From a checkpoint of a small transformer trained on Wikipedia: 194M tokens, 5906 steps.
MLP neurons of a small language model. Each row is named by its layer, matrix (gate and up: input weights; down: output weights) and neuron, and shows model dimensions 0-127. Each number is 500 + 40 x the weight over its row's rms, rounded and kept within 0 to 999. Numbers have three digits each. A neuron's up and down rows have the sign that makes its largest values positive.
Before each neuron's rows, "fires before" lists the tokens most often just after its 100 highest values on Wikipedia text that the model never trained on; "fires in" lists the words (lower case) most often at its 100 highest values on Wikipedia text that the model never trained on. A number after a token or word is its count.

fires before: " a" 28, " an" 10, ":" 9, " in" 8, " on" 5
fires in: "is" 31, "was" 16, "by" 11, "released" 7
L4.gate217:495503516485500541505455550530481553519508480472464472463432468496511566476523520452488533604516463531493479474453489459427544460489511455512493525476492524394532540562478478502524503606508457449438427539464517548481490492453517493485445531549437566458456501572425434562482566557438477531469463532427513419523488528488470514514510518500481541504515516520534535448532481487526476470516
L4.up217:520523512498476493566450514479495533497474516533470486493491479573480566535529442527483533541525503495467483480494485514433522463457496502522437482561493490494612574527466495506546505546495458379448464492459478570457463543434494466451470472444506469434489547540428500547532526541520570531483481514454516413514498508464422479484494424545491508520491450496514539506508522464518505462490
L4.down217:512462519463533495538508470498506508550526518573463492475520491492461501430544490461410470467426510588516551517500490527509442525512524470528511506490512534453505483489493547445479465531515569550453502511532445512537508469534505466516470490563495513544511493474522518498406434599504447436519459493543487589549541455472530464502545481504481475543481553481502509567447521525461552525557

fires before: " a" 30, " an" 14, " born" 6, " the" 6, "na" 4
fires in: "is" 43, "was" 30, "were" 5, "arena" 4, "11" 4
L4.gate452:469546483477522439492522552508459509483531511552473501489475524485525451500506501509509535505471560542549504532460552517523547467494496446454490479467508601458552455474480517495464516520490401412550494509453496559540552494513562448405447500491577523532537459538522469528479536531502440460505454477476484510484470480587550418490523406431491498479548552490537500496482462487435493395462
L4.up452:471449474499439482522546534429390482425496450500411481536501531586522496551520481534421530482530483456483442461457529430493521549517492465521490501499541529484516517495483467546463521510432446453482525475447437546490539499520445469479566483506501538483526516509475439537547480512552444515470496555471509576484505554480582430482521441434537523521492461470483478509430459550499426431490
L4.down452:489448476482457490534477511473458492446543501529425501517554555633486564489491501511457570490542509435462432432463474461506532573495537501546495499522519511502504573501522523581492520515435534423403582464527481565490553477534476513490565546440481567479496528438507486537549519536519457523515633526526522511495551504469578494476518482484563486446479469498539486519482534577537450559460

fires before: " " 92
fires in: "december" 16, "january" 14, "october" 11, "august" 11, "september" 8, "february" 8
L10.gate259:530523492496486469499481486518527493470552519506564512504435518501492469467525582571520497550499472534517454420595442438495482587484563494463462563493535504509534546489486482466513544497507487533480546494532412520474498478475571497476548479548557524461473526565616488514513552483500509561498473526503526511482475470570426467553487515590591485421485450405483533501546498515503528498519
L10.up259:489511522491550500547563556459507521538510491506519457521481615510471500520558489538458457472428500433448432476493455565570491466473503512563449436502555468508484540462560546530503533547469492465468518502481379477465510527569506562496558429489516575548493530501497546498465475482503499461518527535545565511494541554410515508537491500454515485557505557541487520544473471467538486428523
L10.down259:500496472513526502503495553512432542560526410501511551507553507513482574451518508429469512524505518502564489522490538557483483500540465502479479542545448500483455506521581514580527571465522521578536467480521505515472476510487513482515476524514483490460466441411502520478476420466509551475499454380437480552457436525572423493552439490487431545534521484486530503475499470490482478526480

fires before: " the" 61
fires in: "of" 95
L9.gate688:504499394494535472536463455450405521517529484560477498564493526574473476457538400618447494501501567432443545511559511510500543528524512506537529533414471461516499519536450473516466487558502473470463518515454466472548500498525509525478477461537551544510567595465488475481514445508437481489418531534460502503494492549496494457506550528470470494475510517489505461452541536483429460487448
L9.up688:539481493460513466528525460516509486530432459457580484530561544507456464417530523526517508540575522456489472469473456486497510492498490444501529524468521503546596566458548509467540528406532505537459454448538522499566546442469494467490480489426512466476483557520454397466425477487558453465491494440496482489528548509496457524461564526539528472475481456467576489501515530536469492531557
L9.down688:507502504473534485455476498520517530444497485520455523514401488494485472516511472512502499448482543497500433531542553507537483505443473508461485489480480529481478514646444502479438441534586507517491492484492383463476415516468486441508516499519481545440454464528481445508519559526557491510572492557513542483431531511526549459459402466536458435443544564448497612488554505519409465540511

fires before: " " 34, " the" 21, " this" 5, " a" 5
fires in: "after" 28, "during" 18, "january" 9, "march" 8, "at" 8, "by" 6
L4.gate48:478473554533510597538463464545526435464563484492511555396509460500489512471429525547458523466579510484518504476514538495515533462445451480536496523510483451552456513517515511447483504511498450492528445505498450486484540518516436508564457432447493539541512503562501530540537402581469470461497519473459547480468486537600476487521505433475520525562539598475467561523521438529516542498454
L4.up48:431481581559525537448446499500469469521530518496563545486491498495509553484506512496446514459497434483489478503540448473478477513408474438468528465526447539539489577526543501433422440514479452484556509510437440481474495554517446455505539436500480486566486477599496523527475469464431475482512522482488565491511512502541527442539498427438551423488553580470461491537484409515535516528458
L4.down48:500542536572493524496480526473508488484569561455472518461485447499545556453550548525483528466554493519497492504488577501478529502537495479497525506464474538502461560464532472478485499498536545528526519429512449403530504516548460487531489539460493533516517470472528404480464478512465472496506453489453523470479511589531531482494532405619511572533586605485466546467516441549492480576503

fires before: " " 56, " the" 8
fires in: "january" 17, "within" 14, "december" 13, "february" 9, "november" 8, "july" 6
L4.gate191:522524437549568483460550497494571432535548512572513549429508446492507504503522472480461589457514483509547499486504474526409512574519492516491453472538510510507473456501487547572532598419514486558444474471539545465475501470448505508524512477448550433435518537480510446533482457470473494476508544459490557441537543496472588478415557482494499483529503556475465520427548480525520478503502
L4.up191:457476571493452526498532457465457515471456465489487492575402473577490453555543603475497542471492482462568506552502461526486539546492514527453514546478478544515476588534461527507523449438481493456490484553530440443447423488564489534548528499455561485514479520456593468464512449520486468494528560497510536481567468479565494425534486522500533528473441516490443552420457566464477483465444
L4.down191:486481540435515537497467499531483566530457491476550469477500563472490464511502504549502494502497503547485446458587549485553521475525452484521549552430514455519533506470477460454514439526467447411579465535464451471508527477487494586409509491528448585516512475520481503441518550501480521515456402510445506617422499461509405513527428543504516543472537478496508511575449527518505482484522

fires before: " the" 57
fires in: "of" 50, "at" 16, "from" 6, "with" 5, "inspired" 5
L7.gate433:505497518470561513502514511521486554563466485487441453545485468523471409500523437440524529477458486470487560451526518534515548513443465487566513484552434528501493546542498529534561517441555459462505458468452489473549480490409523502512486565502545506509499496525480422499471501586481519537468520503500554488472441509487514512444537438545582479476601474475512516478428463553513556540544
L7.up433:434543516513563519503457565514525479582516449471445518591514451566503391431500442418499486483492510414505535509515467493442463509459450453578523544492438545428503531517497485516531523531492419488544487445474440550478507470427489472511448563456516489492501512530474443497541528569424515579504451469497536509540519505435503511497480425497518518546536427497527440468458520478476513536536
L7.down433:417496497566517511552503520486422458601517472475427470547484551507546480477570537462485534445555418544479490516450452527508502512515560428478503466496495568465476500515516511496518500467465483556487599469511524484555451508518418497526469489443499499440485506450396467470522549527499499456431529494552479482506467495462500552394521498499481501501471503508520497454577549443458437585513

fires before: " the" 41, "ved" 6, " his" 5
fires in: "of" 75, "achieved" 6, "among" 6
L4.gate383:460543528534534444493514457518562469556512408528546565509541565507539466509541483455529578513519492511519505489462465523500519505482493482487520522532562493495518461507512559529557534421479467522563492409547557556460546508542523503452426411492527478537490588507502484531472411503447505450480458449565545444483458461426504504504559505528518463555536521553539549523485467504479516545478
L4.up383:513504490509524487517562449516530498528568461480542532490472568494573480502541501480509562533541528438500472503481406542484454448498525477508457472563574495526541502571507525519532484429480430528523479467550547544458512550596489553457429524517500454561467579513488511432507441540496535515527499497536476406460489481469466563504539506461487450538459523580553489460502568474463573528459
L4.down383:518454514496524476478533456509543537521528459453521509516442527521555485474532488505508471538485472452509489505533472495464557505554568492451384529536470495474465509544515537501479464485513364503541524494501528503476462529547504474529497534524459467548495539531478484505510472522470639524500511513459481469575546469465496578478539472556439448502445508524530572538473462503443499579409

fires before: " " 54, "," 12, "." 4
fires in: "january" 28, "april" 16, "november" 11, "uk" 6
L4.gate662:567572542489465542475484479458517463510521498446509578534475450541494491504448554527554500517459561493477547511549466481465491547523459536486472500505486545533516473526543460486540528572447463455535406545468454510484481468465481484507541368441475517498435517572452426604479422550558471523550493457454462500505464539479518468561439547419565554527513491451489474489454502563495507485455
L4.up662:528515465515452514445461452436530433499532469430493576548444435482469524562443548528516526497532540503446509448561457496499455553506469550427539501534489476555492513501542442473513474480540464438499445489548453482489529406468465484508557413454492458518410496538456431586472506489480479494538530497493467541498479518526474501521515505526558473502481513503507454456452489523530498475510
L4.down662:444478454525572424523502520465546499516534499499481490439479445579451461503555601516430495508560468520498464436570490532520539523432481510461535532532516467517473509460477486510489461442515535440528607467528420431538507504522516554539493461508542450463518483511392489547493594492441459518466504562485489592517517472526435513508522514614500501489527589513427514498544596442512497536634

fires before: ";" 37, " |" 12, "\n" 7, ":" 7, " the" 6
fires in: "0" 34, "2" 13, "1" 12, "website" 7
L7.gate499:510545515505491417518485441528506503541498485458425494525433470454498520483489525498507563505441550487477546501489503496453502536526557458583552487437432495478485552466478559535519525551522508496456482575512562566533545491459472430460552581471506490528575512543572539475501516548471474560546569512450513451465502551610550471556532428447491557595460536520448468490435492515500479552592
L7.up499:547538466547467463509536445478481510535456483486443478576466509474470477451463499503489474431483496438506517444473500504514523447457471438494535490490461572568508472486488526538560544531471445541487468540525507525553501460439430469497601473500506540577527575522545501494499474549462493503501583552481429467484459571538489461495525479501489480538474465504479471490451530534486516506527
L7.down499:488518506568527496447476527516530522525474511469590550585459529501517458491515510480489517483489425475515458536405463451519492465552462544542553468435471510503532480497526508522493496533507511512510527468518499411569580390533527521515545474460590569520477563567488470497493482496481475495479486503439583482391514527500474489441510538547478531446545499534521494499492515535446452512417